From a checkpoint of a small transformer trained on Wikipedia: no biases in attention or MLP.
MLP neurons of a small language model. Each row is named by its layer, matrix (gate and up: input weights) and neuron, and shows model dimensions 32-127. Each number is 128 + 32 x the weight over its row's rms, rounded and kept within 0 to 255. Numbers have three digits each. A neuron's up and down rows have the sign that makes its largest values positive.
After each neuron's rows, "fires on" lists the tokens most often at its 100 highest values on Wikipedia text that the model never trained on.

L4.gate315:166125118128168119068106119153168138153175158116070152152108174132203141112123118117086161115152103114149126153128101153171114089137095141166119182124137096116146089180137156176145145148149113119119141121140184090127102060103127114134131149066145124172147086121140126075144095180153163157
L4.up315:115062083084135104154115096190113123129108100115056147102103062106209143074131060086092075107112107129149139151199154167121119112126122109051082153115109087144133096110111177134143081195135114121157145162117160119090096078100125126094178155071064080135129145136123140100112195094174162139
fires on: ":", "′", "°", "0", "C", "1"

L4.gate408:136100152070117117149093123135108156176093120184095118177104151144109145156174111080136203042116134128104156150141126120140118133136121145178181131087122130103138170142141184156147119122089070180125110164063130160122119153145102126096120188162113181177092100137124070083129131132137171105
L4.up408:112101152205133162145126115178118197129145115191124190107153173131100133133159116130081160084089153112094124109129106175151089221100114138142176152144130143164072139081149170142169176130123090199121123146108095102157162199090125135082085166169168094121150215161201132123146147151181220115
fires on: " won", "end", " win", " ord", " scored", "it"

L4.gate610:129082154167102157097165158145153074156104145149129145108071135069159177175117147144085160095071102080110126160130165116106129142104156170092138161122119117159100139142135119106157095131132095219066163058125140136127081153125104153150138116164172089169174141203087122137123125066072117133
L4.up610:170076155072168157113165169076124113104161157103163123184146064138132129136142179177142169158181138135148142163134160131081133118124100114133142166162108088123134074125180124143085101118132138204124148150164127134114104214120099180160131099091131115178139134106158102104220157084165125102
fires on: "d", "and", "ed", "ert", " d"

L4.gate694:139109103129116117100171132141131133069123097127112149136146135120112177099133113151168049122141118126130146083104111090100134126119136163153155125156127129165105192132149074088130153110119096176094130142096118123085113138142126161138168143150184211108157113101151111115073144129129098134
L4.up694:047104142092180085130148162140111132138114104069117111126071134091106132128155130102124119071230099123122148083137112097129171077140121065177130131095169179131154110120131163094114157127117160168129140140119117051132144165137136159189100122151137030116070167197123121147102115124077057113
fires on: " that", " also", " who", "ia", " which", "ish"

L4.gate582:080167139100164146107151094135102124106153111120089129131100098072078080152146181074097133143090123123130182160130102112141092128063148171151109102159121074174146143131101139119132096101127114141132109115099119133166116097115132132186159132072100122070162187139071110118116176182078142167
L4.up582:156041146106110164131123157151119146137153121152105161187089107122107089132103117144112133174208131209136124114119174099135155115147087143174123152157092116129141077142144084085130155064213180165105118137108139133185050116086151153084192155089152097148085139120188136169120105107146118108
fires on: " and", " /"

L4.gate486:077172091118122131035152153158178111123077164122144147107162111156117119153171113169134182140089130084056152132118123188150086130124156158133129147139093140126136144168127073110111116092176126094162085141103098089146159130050117139069077147123173186127108109089103121132143146140107131144
L4.up486:145149115107115090093177112133097115162167124102115143215132152134120110103143107124181146145151161115193094113127173095095055134173189137157147096166131156161089074119132119136125130137093131080092098137165138161179094097168187108181100139204092124132141144122193123111076121159109083128
fires on: " not", " ass", "am", " refer", " s"

L4.gate733:145130095134101154151160175151085126122151131113102122142103108078137153141181087149131166151133110162119122091158082156125159132089093065122192191130150192114144141140207117154099116150096193094156141136104177165177101108149096117112112160117140151148140064100132149146144165158129152138
L4.up733:154131102092123090080180152086146104107154138091174104152067162154152122200121142157145133113093108149153142163222090137136126175104055081082108117137163163172126128139131123128120112109145158077132135191182201129109131118129049138094144107067152094170158185141099102189164081054150144139
fires on: "ib", " or", "ron", " Or", "ad", " an"

L4.gate758:106112166145136107153143113180086235089058105182086094118154127183114047151129098048128059127095084098141145090127118104148160073139157094151101118095144166148088138138140157125113125152171122133074091105127134096105093158134153083138124095187145133117106164157196120113118191128070116103
L4.up758:123078098092082160142115133127158166045111071164114153118187105142075107105218196155155108160129204160088146130140089154139121043101129148127114156123094197177158119080130097102107139149080145084159144121092132160096100116101148133067163123126160161074172128112114064151106113137122138099
fires on: " years", "s", " century", " day", " time", " year"

L4.gate811:175171093118139097093158104129152129095076131089081086132123101118116134182149164114147132090063116102129122096120168100156114144190072153110125128124143163117186097163135112137049072126111133160166159088126119136117081115101158114089114159104159108133125153126099173175182106080081124120
L4.up811:149117124142174096117128105121113175144109140114153135087148171124155164145104133131191160113136147067116125163160119156143044138137106142173079087181105153109097066129132120078131046181137120124066113108106106147153174142146077167136120090120129179173143155151065120156122105148099148156
fires on: "al", "ass", "ath", " record", "il", " comp"

L4.gate78:091147121110122132085072159125102135145146112076134177204144168103134158142185144135141096166135141128057159169151115049125096176129159088136143112129160096128138146101103162138133128210160108155082086103048155105092118120131110151162138102134153127150186122078126082127144107134145157133
L4.up78:103116177149178111125152130127121160158139117161099110148126077093157145186128179154128092137114152118143144124217203122150092159087132121093105128138146078115121164085130176179093104172105152113133059092115142106100199145110100106131181146172190030173093141132106106107123085125126139190
fires on: "i", "id", " exist", "ond", " released", " sent"

L4.gate148:130201185122168154141101110161126149131095113111114144137124106152119161229124166069134137163120150142134093081139147101159153094168056141138133102116121104136137150065083209138149115180090141200189121128129195130133178150139118161154091108117152125170172189107117141182123143169122115153
L4.up148:161150160078150103167092149133056129145138123162148132120128192090140159179130131150114085162115110151207135165122144137133113135106146108060111172127160148146156177180115147075117164060125145154096146177114122125094106129159107090180176126175138126070193197132119144060136112138103080145
fires on: " \""

L4.gate514:103131113085188127078141112131066112121085105155151179141093150168126108149118137139160159111156105173193133172148134175142161109167136231134118080111139153115132123159140084096102108126107084117162082104080128089111128143186099117138112122091138169146151119121079095154085116078166120175
L4.up514:106190107133121185119119070115100140121133096088095121097115107134073147113069044141115102090078149157110129208105085120127102063149157180140137153066149130170116142166130084161155108140138139124149097101091136095131173145148106073128082131151135064113149184096150145096091103120161142196
fires on: ",", " (", "\n", " Chinese", " also", " –"

L4.gate157:168124131067109100084155180085169139120119170160171091134084122115129181169153145147146120131134078119113137097120071161089173122119140120172144149126108153135132187077125106168115131108087116168163142114134128134103169146160138148101159090162115104184170178177120114172145078204129130174
L4.up157:124176146116150123164161124125100160141097135137072161128112136089103114125118034122198128137158147085089152134148163164179193103041145107112075139100140126119131133134096094141162108112145151184117139142150133114125097090058144118089118088153164103098090138171139178105113173175143107162
fires on: "s", "est", "ers", "et", "e"

L4.gate624:139113047087119130127126112133123113125130093090118142169154120160079133145104086090185135121119115155157057168152140153123126152101124181081155137108135159110138123176121115149169098134136138124095126174084138146188116141092132094176112155133104160114169123094125160160118181151129178127
L4.up624:154135111138125165093170153134102109119126153133178104153151116166126107137127103153153115158091113127093133134140126091156112139155154117106133167140117146198106149112118115106173128134146149066114156216131151154151188215085096097158098109135132181190175146129166135193162088163127155092
fires on: "em", "it", " February", " March", " September", " November"

L4.gate369:160123104125118124164176167126132131106089101104149184122166081159116119102123092151106172105140092152138187119122158145116083064106113138136137090147127145170163150146094091074157131167210122148111118124119114130127115101106099133105126111107136162157151167179132111116084151172134183144
L4.up369:171120122139117079169191160132149172114108125189147118173104167148102132079147167147109092052124081176133163113131152095131129149095088116132126097153122142159157128146152106139153130161151138080142163143096095090153164099105133108101168130088131149123136155130172131133087155117116092131
fires on: ",", " when", " where", "ile", " that", " which"

L4.gate507:148096158066159103085179140169138105137088141118151134100135080146104072131094082118110132112128101185088144167111141133066116083132158140148100081079047148139163182113114169085111125082103124160137141128144155134140159114180106171141087163148122133106123157106130160155176209119093101068
L4.up507:091123130173153153075081201129139133131165122124118135163068123166063102120152091135142136143091146195133143148139155124105096070166153131100132099204112099131077136108131132101130099119086181144141168087096125166084116103093185177119106070108157140129106096117134104132151085148194135098
fires on: "9", "8", "3", "6", "5", "if"

L4.gate819:127181136142122147095180095127150142160136140102103146118131161089122165178117121051095196124142096189115120124144076200139120193105122101080089121226168166123127120176105135122114206095109088124117156124151148123086098141123171105138094154102130050132097194106146119157072156102120133114
L4.up819:132150157126163072127091143090157126144080146100126179124123158112128127155073088153131169091133114133159138090162150147162099155127129157144136120102117104181135180133175086109147097093164211144165074120176132097165136132137180107151143182132152130125177129058095169084072108123108169196
fires on: " first", " would", " will", "t", "-", "ot"

L4.gate770:126086095154137149156141205103114135126080089181103204129100157115172136177136085085117149188110110161139104085134069158157113108135164110119073115124106161074162123129168189072112121117111079177111074134080131167184140063096113157096150113131133158157139128131144186117129075130179134085
L4.up770:154110132119131119122146189095159079123104091144122120145158105188174201061134079163058134125100166091147098097109143156187153139133178115151128110098137133154091056096131166129122124149110160088136155104077097082129169107161136120106106097116170115149106087143118150105103121123201152175
fires on: " the"

L4.gate342:136148186140117142131095098152070124083137078165151070118174157166163078079147123177146120119105147063091152167112133141162147074114111117171137129111072128109133131126109172159208091207096145152137059139129146111183135111158088103166114135126180154110137147170139067114043103139131119112
L4.up342:156174207151130125116171149162113151129128093106202191137149191118151145119137168150177143137194149162123150127154111151127116107148135130167103173172056131131126146048177100130146146202132119152124081145175113037124168176180143098166156126103136127170122138115132123130119097158141130144
fires on: "i", "iz", "os", "ic", "id"

L4.gate266:114141094138164080173173117118130125082145087181075137079140169120097094104132140063174073151160152164163108154124093099205081130122117168175136128132122093099170169100108109106132120170119130139108150184115154118137123114112093144059061088106121184129147107123139153168078072131106132110
L4.up266:175138088144162130151135152125183139125160199151102162152110080065143115098093100081160131086132122139165117108160115191136180149090108122149180170116142091124119119068134116092072122118021133112080170081144064110111113151205131146125105100146181192132131094101124149146149176116107149203
fires on: ",", ")", "),"

L4.gate36:153117150159153082082185116133128164165115134092120155174130192083128126123120122101144055144144125079156129164167150091137135134125069127133130113178052129104093151112110133125146138116169116170168146115175079173114113119147164109093062118161180151156114154158129052100142108109136153158
L4.up36:160139058092119096163160136137139113092103089186198164120159138115135125115098140176093155170150163127104099124158096144098099131172097034156104167142072093168116147140152165189131106139120161047143170127122180133192118153114140088132120114099173100165136140088108104154145163128034170182
fires on: " and", ",", "ly"

L4.gate340:169147138112186125073108121127102098122125108125088141147070161122153067109125130126170081109136128208156122130105174192185119107128092125166123149165132126173114142117189086106149137124131109170181175149220149150105107143165144082121112209078141086116091163115090118130092190112079111098
L4.up340:144147115118168083080139118156101124167104082187090166108136173131181077114132124124153110151141135164178201109149148140106178102098161158143150134183175156120113133131143143168096142134160186106068100172116152133097072131148130116154123130143132072110149143153150152219108137126150169107
fires on: "===", " ===", ",", " ====", "====", "\n"

L4.gate753:071103156145096150166151169211161133163061144135135124120162074080138101161128084133111104142077214131159100120164074125103139085124114097228155126157098170113142192108139117117121149149064158088116130090143162173173090143119133071106139108159146123125167135169180160136168094089166154105
L4.up753:186062110167132124105143143118109122111177105105133111121161143106163085098118156140094128117107188118123139158067137070110109050149172127159094178180148095141185149107144098118103103072109144176133113126084155096121123133164131144164113203134137166138114139157115139134139134150129096145
fires on: "ac", "he", "am", "one", "ax"

L4.gate196:114139122118102130179134114108101121129120199117123084148152151149097122179120185110123088142090079092147169113141132108173108169138154126120133161147143136087177095101142142161227136154138140138127129090126147116177091147069116067093199123128104093144116162148072134099159120135098152078
L4.up196:146094076140063103122138103052153133153165097153041111104141136085197155119129127096136067140075121115145116131155166181096106148130120125146175128131126096143107079098174106148109063214140111119149167128081150138086116103075068103148128112129144139138120130066107100150130142152154123131
fires on: "ar", "an", "il", "al", " Mar", " Jan"

L4.gate427:111110122100164160123134082109119149182106141107128088137158141126115089171128072139090145077070074099111124115151148092147095131116145111137163098108063097161121152172069153106139091131158073144146100184166122118136075146137089115100147102125072114143116157198148134173119172169172123137
L4.up427:116193114110134173101126115185094112118157097099160102121151147123141076177054142124137125089160119120126052190115063102194136159158178144199147162136051162213102100098123164107122116111113086149091097091124188151142173089127119158143104116060123182118142111104104119182170123132113136113
fires on: "g", "w", "-", "k", "h", "st"

L4.gate704:178138145177118124112094158143123122167097128137150073153143167102075178090101174089106097087176165112135149168187146066150108210157158070176081122124090189124116136133123137120166157167123097083179125151166118142111072127125136142187152167148144126152131167173165075100109136131115123138
L4.up704:065066113108152140138197116116082106195089135064139133111115177095123059113104129186111121126092108125205157146121139161157103090140147205128082162187071183152092164111146108131107157159181138134149139149070107091151092092102165143125163096166151176133117144129127086119117110170159166149
fires on: " and", "ly", ",", " or"

L4.gate286:152162101148119093144099140088131111137134078195156106119143138125176045137187159121136129096112120173132098131181082115126129081194125121144086129145109140170150107145123138144146080081112110152128080150078170155141172137114095105137183096125150103087127179143150135079166105189133131140
L4.up286:138135094235134109167176144148074157107129193164136079110130065089133083104049124131133137103097111126093094206109089155152123137081119205174067116155156153146090141143092161152158197148151106128100131111116192126160111130103139131127097151083150084144104141143160076110108193157130131144
fires on: "l", "ist", "ided", "ar", "t", "il"

L4.gate407:120068100130151086170086106113154144155098127123115172091087081161127070126165103100130110139136094114148156132176123102073104145089076111183102140100123094141148124135126133138151143098096164166098160107113144094120063144154066147151085157129153134079123139071093126086104189112107131084
L4.up407:125135117151120170135079116126114150147133137199160139143127057070149158171139104155141120139140149171131126121109144082141089163124145130086125099114090167128170042130074092114105146134180079118084158119139107105174123131128082148065134068149150128128109126108109112089102082086093084127
fires on: " which", " and", " two", ",", " several", " one"

L4.gate307:077163160146096102130110152168116196126079110105085165158108126119103063171106158099136079156131150146133154178188138136107115125154108122107137131133126154110207133103096169140120128083125122132145083126183165123092114102144129059055091138164103097155153153129114114162169135141143052131
L4.up307:134085133132084100198138172186115179113144139112061099151158133105097099161095152115098058210111088135167130134145104151139120121160157080114179151136173082143142139099113141115202123107069085111139115138108148137126113074138153112109159146125113188138119127196139147124152105180050148131
fires on: "ch", " Gu", "res", "j", " Ch", "f"

L4.gate425:105212153160119147189130079169099116091135112160098121120172192097078103092112166087057156152115065114087140071112133107149127085102105184220086103059172149131100101134105112109172086115155112181175151129126195117149108109143166198167104128108123102099135151173160091082120092128123113092
L4.up425:148165132193161140091111138181099139076149132114100151086137160038130167120045069070136126116114124161155137126150106159142093125144123112141176111136157130170116128157150123101108153161118153153164131125107121143172121074151061165185133104109131095129134139148116098082162162119162151077
fires on: "st", " of", " conc", "if", "c", "w"

L4.gate238:161106097111120125102135096200091136128152139122107136085103136072112058170103118096075180128128145114107121141189190168144064121149114178151104174114124141128176078130184128125176111170123129158093115138135142137121119171170132164055172185150117086164116101072108186120120132108161121097
L4.up238:105082147175114153166122085149093114151130142118168204087136124126165142119169114127131171083139094123120173143145155078138094069145125141144063112090101104091166106116129103114133091134164121082131110152165132162131096142149179181150176150174153153082140133101083138136151145109156145129
fires on: " comp", " ex", " ent", " ident", ","

L4.gate448:164189129179132062145159110115123075137128044164092131144121170119154154094115132138100148144120191079161076119167165139097148099129138119149199091085185125132083174182087103097138124113141115135084129105083111089109115114144162096079135134110086160182181084090130106093160174140111143116
L4.up448:159151105063106109086147127087154136136101168095151139128112044106063155129147110144125210150110131200133091166204127193154094171113119107173170133135102133156150059120183124064126132129145104194137106133161141118102127120137121129105074155157107122109155096101068146087101146123155107119
fires on: "-", ":", "3", "4", " attack"

L4.gate11:163121147128180126136095160128129172119081154171082139135161113117131131097177211078056141107120080112103034101077105123113114122159157076183144145150073106104138141134084113111082102152162148153132079095162162074113148183157014189065064079115114079132177126199119102092110102107111145095
L4.up11:137161179091155095102183190184081067129090130093117139137167138068136135153114102088116124100107143094105115166074169115141182109083150085217062189206127101158100104110167078128129075135175135088140145123063118052125061101131105109147078107129095085097168153148106088125127168148195138088
fires on: "b", "f", "um", "led", "ans", "ag"

L4.gate175:116206151154157114159120170106104181099126154216127145127094157141132141163081138080175115063081093165138133212146121145180116083173095145160108092148138145135191111186152101109147105159169124167197094141125075149119169107112162146150110142080144114117069079112138115127163143176113133097
L4.up175:151161077152157129120164136127158181142144146167150127114092202114162092171094119115161066094138096183129141159128118153165153118085133130109181091151110181134167171132162138164149101172073108138152091171125161126155098165147159160102117115104106111092111184096135062100066188132123068147
fires on: ",", " was", " were", " following", " first", "/"

L4.gate27:064112051075129090136134128154078149150139088096089141147065130097118150104143087159184129137086095172119126142080161117128114121115139128169165133100084122111136067131085174145141164133119099144134125058200189110181169157166081126105165159160162099078097178163111086104100084118231112103
L4.up27:147158118157113114145087146060097155140166104184119109057102068103160142079132112153114136168088123120177171121120149072175154123066064124156116133101158120125076105086155174138128087159137179122125167087097102109180166139155138180137141070085073119087112147150157163122143163109119138095
fires on: " the", " to", " and", "st", " of", " their"

L4.gate358:083150173130173100118102149143195107120102097100127136120108125149142104174083110139150094133138151116093070117196125152091158090119068194188152121153112163182176147117046189128196111120179103096168095122137143114166129149149129121090122144148120129177128152073113156104151088074149137096
L4.up358:104072140078118126138151068108142171144176128106157138143086130160114189125156141132124133117129141109187179063144173069059141106084183128114115116111143091134138148131128112057140089109158168065172117104142090143129092148175033177093155140123070149128156140125134131121184170147140143157
fires on: "\n", " in"

L4.gate437:130068138167111118086096128175118123117053120100157084148125101127100143150100158136133094138152155136157115149108131119099128140076154115102078142134108134131147144118129195168088146121194126107091115170111141106151129079099095170093153180119143089112134152173165109134075090090120133093
L4.up437:160099081110172170112108146141157124151098045143151157147090157165116168105140154170202145112165162163106170066184122157054096111080087151170102107120126157100111147140133071118116105144117129081129143163036112138108139153124159059149157160137134145034136093140130128161099130115128129125
fires on: "ly", " However", " of", " however", " years", "ally"

L4.gate663:131118135127125109148069142128102167152113123121179128150112157077148143075165146111163113120111136176092120153158056200177118094070178142160110157171106129107087181107105102164152148122158069170095126062113164142153161041090130104126116096152117166149126143132150121098145112104168167181
L4.up663:062138113132131145118060107137129157127169074080093101092108163155118109166128137068134099135110142050166176144101168130127099108067131106108120102089074153118081114113152091139164074138224096152150165086089150154088122147158196169197143107127152084092130111117065110103109113169108089163
fires on: ".", " |", "ar", "v", " m"

L4.gate552:156080126128148110125060126161152169190054152105099172176114172113137119133179165149168078155087167065120101122080115136216147173102083112093084057081171156124070079084128132114106084107125120088165132130128143111115182140099169143156127120190195143097131109115139100168124132150123122144
L4.up552:150071081176188116131104227107176139134159138111142163108128131133104125119120089113125103116145117099167061119157058151153160109108154177083118146130152133130111144162082114132130134114082046096150143153112132156085168124066162127107067078165177126118171147091116173123113114154160128136
fires on: ".", "c", "up", " his"

L4.gate150:177172154101168093121100125140106122139119135078107170164166086104119133186149169106194075101162134090146158146094107139116141099146158087142139111097116154110210165087130164169076193089135123150104119115108134163128128141093148192154136083148131158128171178117133134131160170079177141159
L4.up150:097164083138118158125111142112073089093141081103128101122170101101092080116120112145101195144175115175142110133126153126166121110168152071120155120145108146115084161117089131160069138109048125147126142107173177142136158106107145165098152064134144117145131101132151130151134094143123048172
fires on: " \"", "\"", " not", "el", "ly"

L4.gate10:152123153145079126126107170130086191181125119068127048138146138100138137091162142132080146127129156140190152106083125142122173079061166104113100147128136190133113157099209144101177136164132137100203067089124126120096114065110122157117160100155143081148106145209094067079160141140123088081
L4.up10:070135098108171103127095127118086161172075142105105099149149126124120195115032094138141137106182174100108096185067114124142158135165163157123136108095140110149142147162093143130165128157164127222133056119098147103136153140108087105131198175106097115130121121110084152140131095144122109109
fires on: "ed", "ated", "ted", "ared", "ly", "ferred"

L4.gate59:179075060141098193158158110142176105103134105148094146148119159092120112140136099117153134075142123092143125179145146160105151152181115107177108140107162136215128099104177205122117133107187080182091139090140142143184126122102065161123093103078165093134051102160113104086142103131165105102
L4.up59:175138184102131142102142176152055094151133122021131141124105151136143098152175158160097124076061163097130156163103165093128129133119140189169136118133061165051140122116158137094132108129096143191077088144141132205102123109140104094127144113131177136112091105117115101084153102138110070154
fires on: " inst", "st", " ext", "ig", " dist", "ass"

L4.gate678:112160131155120091103168133201095077131133100151174158134138094089145067099116107150192071107126110101107102148159159174164149135095123150163170105158132190097112118182173096177177143146134113079131084143082121084153132095103132106135108120078087106139160073136128091158099120131119161092
L4.up678:114155142152156130133134131116136104168176130186086137130147159136150142194096112105152121126167181128104150148154160121098102161167094112090161120172089167168137099190171099101150117140137107167121075092097083083122166124126154051155124145102064051103138112160182094150091146079127140086
fires on: " (", " is", " was", ",", "\n", " −"

L4.gate132:175127119125126037131115181112131164081141137153141133145128080093123125095110123137103109107154160131116131113125143141080146110176139153094148100178144104162154078104125123139200099100181107094145108116137127071140088145095150205090130100104122082122186143175166075143051086192119159109
L4.up132:161124164102181101143115096163149080102159104140142145132144123076156150072124126158090158167063089132145130121124136130076114157165175135074095130167174124074131116156116147206131109151143153141180178148123106114149149144076100088116123129158096134077166121136214125181165138152099150118
fires on: " |", ".", "′", "at", "4"

L4.gate654:171097144125130131037103144160140066077106097143162136106123116085138081087158117127138121118126107137114163120174112137187090142098105110159194143077109121092147112143144065168065084049157149109150156171148127168204123134163165079136140102146119190005115133188124135122165121108091157129
L4.up654:187126118160043135061123132125045138110164112151169162148141119151095111144134105120081168131123169090115139121094134118136105103100106126148140075055102097125177136091095099110142177137104139075101107133067183135166158099129138144157172146044161096105110165150148130110097082128120140139
fires on: "r", "ic", "arn", "iz", "up"

L4.gate19:128104147126169116183115143173139118081184123163151081104089076061106134144096125135139145110105160125155189116138174143103144114152142150151119135201175179106129087147149119123123138125113059089132109068134101165069114139071179138082121148055107142119166134129168041140128154143079146169
L4.up19:123093192140073104134178120128155162145141120121086125079103129134161067127068067060094128125148124150154119154160141177096141061151147115191142137219111153120139143104152160128143131081110141144127105175137106170102129133187131118092126160116208179115110096165108172125137091177111172139
fires on: "or", "ers", "ors", " member", " members", "er"

L4.gate752:136112185132156152065136117125142109137121108142112076110095115094114086154168125114167096113139134155175200175138125110146091136123125194094131104133133076097100164150205101157216126115107119111136088098083162127125108085094115066107113128137066092170133118096063173120212097169101152134
L4.up752:174148105177135132156132144126099131089123140102134146088097128113063132123098144174154166112134166097132143165113119160164107115098071117064137096175104125100116126132156130184152066082138082074131122123153136148130124129120139075172127050164046120095121149034112130187181183103099137128
fires on: " is", "en", " was", "em", "il"

L4.gate399:181151135108174155062142077136144102182125125152099132174130104130181134137151166120177123124114088132184162201093122136173163096094099105154116172170112147178151116187150197098148134142106156151110099107159146135114120131189136089096098140063132088117113116098153147123056137093142149103
L4.up399:164130095149080162086097135116104064145125130100110178075172103110105193108153098110111091152129129116137121102178101094137146134136118122132121136128139138162168146165175108100200096138115106117094143164120116103135167128150138095132096156103103077087093153106146152147077141138072157102
fires on: "g", "ic", "ut", "im", "ric", "p"

L4.gate828:144140126084096106118143082191104153115102100147137163148121214148125128120117159065159135185184127093095081152160159145125140114131094187187173126100188176180126117101101166159152080089128138079171109125144089120153141104126186132135159115103159102111158073114118152133100120120115060167
L4.up828:205073108139106109155102106169125085139090107137146157153085090187140114107081158120159137135137082183080201089135130127157173144078084069122169075158182097106136149110118118128198158084176090207115168128117153126109123121088124089159113081147088173119136114154096098157146083098075192192
fires on: " F", "F", "f"

L4.gate559:169191153165166108120120137180130156133120066161127072174080124067120107135145132210070184173168087111162176204129102096153084164076111102095090103159117068149150165168161115172116136081142139110123148096099137184089124122155133151156127129090086160106140097166114096132113106143107113167
L4.up559:171140112104134085183145197141150152123109016163144079163139092103096119125090072142121116128188159153133167150135187129087131147156118127155055094104136139150171154133098184081072163170090146114103193090172069091096117157097106090103115135135112122165118126088074167135105088145096118153
fires on: "-", " and", "d", "ad", "g"

L4.gate17:118126176080124147099150161067073151129140122127108077136163112177122137114063108165070143122151086152135108120081226117113172143093133154143069162113038148093080160111126127138137176133115127135110143110146117139151094095163044186179175131127122054119178169112115111086108117180138120133
L4.up17:098082112109081109093087143067209115149146142113149120118104092180075141128156107158107115142174083149123126147141074157127106060177163119152121147142112121102141146148197117101173103192127173119141063090076087130133134158112173067109141134181113098170123063154076143138135151155076121143
fires on: " as", " named", " became", " called"

L4.gate565:149137149173075139069183099141125091118103156185172129138080185086124142133118177087142129147126131078110183124123080063070123077163115115200127117127117080179156109130182095084107123149129111205110080154154212154118118119115151159125133118117151135106142147165149126166098146152142147159
L4.up565:080176129155064086160109115120088115118135175157157102150109088089127181169089154138144128130143109128169129115146178188198164150167093182110134125146146096140096147130135114109129171133155165137098148113132161079100113104095169178119178112130134173113112108112098143127183154161097152128
fires on: " one", "ist", "e", "one", "u", "est"

L4.gate627:101124111142143092101172177082191095097075154155086082198113163124118088033127133127140132105148181115105122090128149102150084176133182130094094094104132161080132092133098094144089166151124108084123136155132156132128090144136132160151190100161140087121165161137156174094077047133112147094
L4.up627:146154099160109153112120117128105148100136149165186148191095140086123086195109169125117158129191128172141147136088160204094116117102097097179121103076095127117131137051135150138092165099169070149091123166143151091095120112136119154150136115110157137094111123088178129133147114162104162096
fires on: " (", "le", "u", "ig", "f", "ab"

L4.gate333:150145134149165194103151159116144155102108110163121176125114126180132128134132176134118118121119130120176099095129151157107107113088115091096136149158096152194146079169138103169139077110126146104096165125125071163093137153123168141144140137119142145084195104125099128109190099105119143134
L4.up333:108181097114175108086126134119106134102099144122081104163154133169137069152120151104098075055130140084105068090095086124140137159093103128100118153135128051144097137138113058139137121112150116096083078140175093116088099095122149079072092134129144169081149125119152146059178075094086093160
fires on: "0", " years", " days", "6", "7"

L4.gate126:096100098085146204168097142135061103143101126108086172154156137124125153113122123094120143145142138096101056152111084095129089137062158108149116073111174151127199151172116123112200056100118104138169164118165119144130176107141099156121138110138128124198129161126183135129119159119142150129
L4.up126:244188119118138095128173137150152117110103129163085146143170103156121186096175168137167117162104153134076105107189094103125098156127146155118135117112143118194127123165102193076113140148091072165102135109155072088153149093155100084099082165124128124136111120113154145118051137121125151134
fires on: "p", "b", "s", "t", "el"

L4.gate394:101153122042112104102082193113168150123147067173115139201096152181122074117114155118160115097136098153119160133130099133146158146148121127128127130117135119133089089133119085132064069116043131178149169115108115135141065169113118125086134130120078111163102105112127152043152077135134118138
L4.up394:118095196070134173093168145140183133138149078101169154150048083144097145104114173089155121154134166122167156151143090139152094132173134130136127141169088158137087097107194107071110116157127126120114206118102173083157099132138131114088124120191138147051113124134095147169170154179111196073
fires on: " as", " star", "mier", "qu", "°"

L4.gate331:173135169086150161124119185152151151176056065148134114160099118142114057081107122124128141102108159073113124141099178102194173060138121122118118173099147173134080183153074137098139112132130124122137119080084172126127103097100122108134162160135149128153139108139118142112112076126104093109
L4.up331:140143130158106142188136121151155092156134135084078134117143146118104161167063114100094097060174150091188132079097156121171125070107062117129095121149115126077179113154171090089066116167073105154131171147149153114115129128169156160165095085129158124129147124106100154083059130137080142153
fires on: " of", ".", " with"